config = dict(
    head_dim=32,
    rope_fraction=1.0,
    lr_head=0.00527,
    schedule='wsd',
)
MLP neurons of a small language model. Each row is named by its layer, matrix (up: input weights; down: output weights) and neuron, and shows model dimensions 16-111. Each number is 50 + 10 x the weight over its row's rms, rounded and kept within 0 to 99.
After each neuron's rows, "raises" lists the tokens whose logits its output raises most directly, leaving later layers aside.

L12.up1042:42 47 53 37 65 49 47 35 34 52 49 46 33 46 69 56 35 57 61 59 69 32 59 57 63 36 65 52 61 53 58 38 44 45 63 36 45 45 41 61 48 55 49 56 53 41 61 32 45 66 44 60 40 53 53 63 61 48 58 62 51 57 62 43 64 45 53 38 46 48 29 38 71 68 60 43 57 50 55 50 45 36 35 45 48 56 66 41 60 55 32 44 63 44 53 58
L12.down1042:59 49 36 42 54 39 44 49 40 48 53 47 60 51 41 47 58 51 56 54 41 40 54 55 30 43 51 53 42 53 42 58 68 44 48 42 61 41 39 49 62 52 46 58 47 48 60 31 46 52 53 70 42 46 48 43 55 33 45 67 57 49 59 58 46 29 50 69 19 62 57 49 44 29 38 58 52 62 46 73 62 52 55 65 40 41 43 34 63 39 36 41 44 47 43 30
raises: "a", "an", "as", "i", "ans"

L12.up158:44 36 59 68 48 54 57 51 43 51 65 60 51 42 67 57 47 51 58 50 57 34 52 56 51 61 39 46 30 49 59 41 44 46 40 39 44 32 50 47 52 54 50 56 42 41 57 56 57 40 54 46 37 46 54 56 40 54 39 54 47 34 54 54 47 39 39 62 49 50 34 57 42 45 59 60 62 50 51 40 58 52 51 56 55 50 18 46 38 44 63 61 71 57 54 46
L12.down158:64 51 49 66 62 52 51 55 56 51 69 48 48 46 66 61 40 35 63 54 56 51 60 62 50 45 51 58 50 47 55 34 41 34 23 61 42 50 54 55 62 56 57 50 34 38 34 49 62 70 53 46 70 48 34 49 42 34 55 52 56 44 60 54 46 45 53 19 64 37 54 53 57 46 52 63 43 39 63 35 50 56 68 57 40 46 64 37 44 54 35 37 33 41 56 60
raises: " of", "say", "ter", "ura", "way"

L6.up607:68 52 51 56 26 39 46 52 56 52 45 43 37 45 50 58 57 58 49 54 51 37 18 37 42 32 55 65 39 50 52 53 47 26 44 48 44 39 62 72 39 52 50 62 39 44 59 43 40 46 47 63 37 40 46 63 63 57 50 43 46 39 53 45 67 44 43 47 54 31 56 47 45 56 55 42 76 51 40 56 51 61 54 52 48 47 56 48 44 62 56 36 42 64 62 51
L6.down607:55 59 34 45 44 50 32 71 43 42 59 44 61 47 51 69 62 37 21 60 53 57 54 55 49 56 61 37 52 43 54 34 58 64 56 61 51 56 35 49 61 44 43 58 49 51 44 48 48 51 46 47 70 51 51 45 59 49 47 62 52 44 51 40 39 44 48 51 45 52 53 47 62 63 45 52 56 51 54 30 49 67 45 49 65 60 31 47 41 49 37 66 57 47 32 45
raises: "ter", "iter", "til", " bay", "iat"

L6.up44:76 51 41 35 38 31 41 52 61 44 46 56 51 56 54 45 41 54 58 40 40 37 56 61 41 41 45 31 55 61 49 34 51 53 40 56 65 45 61 51 48 53 64 59 25 60 46 50 48 64 55 34 32 63 55 49 64 47 37 60 43 31 50 47 64 50 45 68 46 48 59 45 42 52 48 56 46 37 30 34 42 40 56 48 42 44 56 42 77 43 60 63 41 74 25 59
L6.down44:66 37 40 51 45 38 39 32 41 59 41 56 44 45 67 59 46 36 31 44 55 44 44 51 52 42 48 59 40 39 77 47 34 61 58 42 39 58 35 51 53 29 52 61 56 62 64 43 45 47 42 45 45 57 41 41 61 67 58 53 46 50 37 44 47 36 68 51 56 63 46 63 41 53 53 32 57 54 47 45 63 63 48 62 47 41 58 62 56 41 28 54 43 38 33 57
raises: "h", "hen", "ía", "hr", "iss"

L12.up986:62 36 48 74 56 73 38 45 42 51 62 61 48 62 44 54 52 41 43 55 46 46 58 59 48 31 56 56 64 55 27 38 39 55 60 41 49 40 45 61 39 45 63 54 31 68 45 36 58 45 53 66 55 55 46 53 51 40 50 46 50 52 49 32 46 48 67 49 49 46 58 52 43 44 64 41 39 55 54 56 44 53 61 36 27 54 51 38 42 52 60 51 36 71 54 44
L12.down986:53 41 31 53 44 51 63 48 25 42 65 30 60 42 40 46 65 41 45 46 58 46 54 42 32 51 53 33 48 41 42 60 50 42 38 41 32 58 55 50 63 54 40 51 78 52 58 59 48 56 46 48 32 63 50 44 52 50 67 64 51 55 57 51 53 42 60 34 31 43 55 50 45 33 72 51 41 46 58 32 48 60 54 43 40 63 50 56 55 43 34 55 40 49 55 47
raises: "ries", "ry", "rit", "les", "ring"

L7.up3:67 33 40 44 65 42 47 59 48 47 64 58 50 48 52 61 61 55 51 27 41 52 42 53 59 52 41 59 58 59 66 45 60 43 38 43 54 53 53 43 33 61 39 55 52 59 46 60 50 53 56 51 62 64 61 71 36 45 47 51 39 62 34 60 48 71 37 41 46 51 55 35 46 54 32 47 69 49 59 55 56 62 55 53 66 38 52 58 42 47 58 60 43 54 44 75
L7.down3:51 56 44 57 54 58 42 38 57 49 37 44 36 48 55 50 49 45 38 64 51 38 45 50 65 56 71 47 43 38 52 28 54 56 48 61 44 59 47 46 57 40 38 47 52 53 53 49 38 54 50 56 60 44 58 53 47 57 54 51 50 47 66 39 56 46 49 50 49 65 44 50 49 34 44 63 38 38 62 50 43 41 56 57 49 69 40 49 50 55 58 42 49 50 38 35
raises: "oe", "o", "et", "omot", "oz"

L7.up427:51 60 46 67 45 48 61 49 45 53 49 65 43 65 54 40 38 54 58 49 55 49 41 46 52 45 48 38 37 56 38 36 44 23 56 56 53 68 60 66 34 51 41 73 73 53 42 52 46 53 33 58 58 49 55 64 56 41 48 56 35 49 52 67 35 49 46 40 66 51 31 39 41 62 46 53 56 58 31 54 41 63 53 55 54 61 56 55 62 66 46 38 53 53 56 57
L7.down427:60 63 57 28 44 55 34 42 27 69 51 34 65 42 58 57 59 60 56 49 33 55 52 56 51 52 63 46 59 53 51 43 55 61 34 56 48 49 57 45 66 45 53 56 33 43 39 49 61 56 74 55 45 49 42 30 35 50 53 42 50 58 61 30 68 59 56 54 54 39 47 69 65 53 37 55 43 49 56 63 59 59 40 59 52 67 61 57 50 41 62 53 50 36 47 37
raises: "-", " Republic", "iment", "net", "ced"

L13.up395:60 34 44 36 55 68 40 62 36 59 57 64 62 69 52 51 53 52 49 48 57 44 33 59 35 50 44 51 59 60 52 54 53 63 39 57 44 55 46 49 34 49 63 63 46 57 52 59 48 49 40 41 54 47 47 56 55 50 42 60 36 54 48 42 58 56 35 40 45 29 46 56 43 69 53 65 44 44 45 59 70 38 46 59 47 55 37 49 57 37 69 59 32 47 44 38
L13.down395:48 75 57 38 51 58 60 43 53 45 47 59 46 36 44 50 49 39 40 61 57 33 47 67 63 60 38 52 45 42 62 46 58 51 40 45 46 46 33 55 45 51 59 50 53 46 63 53 40 49 66 45 51 54 63 42 58 56 41 60 48 54 59 61 62 52 47 49 45 15 53 59 46 69 51 53 35 52 39 38 39 40 67 58 42 44 56 61 53 48 57 50 52 36 65 31
raises: "me", "of", "nai", "ok", "ory"

L12.up889:62 51 44 49 76 69 44 76 62 59 45 72 56 41 59 41 53 53 66 50 79 58 58 52 55 28 52 59 48 30 66 46 40 50 72 42 36 53 47 54 48 61 55 53 45 48 37 43 58 52 47 53 66 37 50 52 47 56 58 66 55 60 46 54 46 44 48 38 51 50 39 43 59 42 34 45 39 57 74 55 50 51 66 48 46 46 51 41 34 48 56 56 46 59 45 25
L12.down889:55 48 51 53 66 41 49 34 43 55 38 61 46 54 32 51 57 25 45 52 51 68 49 50 35 50 43 37 48 60 56 43 60 42 51 51 46 55 62 36 48 47 52 50 50 45 59 47 42 46 29 47 54 57 49 56 65 37 72 44 39 34 37 45 58 48 48 37 38 61 41 39 64 87 57 53 48 40 42 64 47 39 33 52 58 45 43 54 58 27 34 53 31 33 69 59
raises: "ir", "is", "ime", "ison", "se"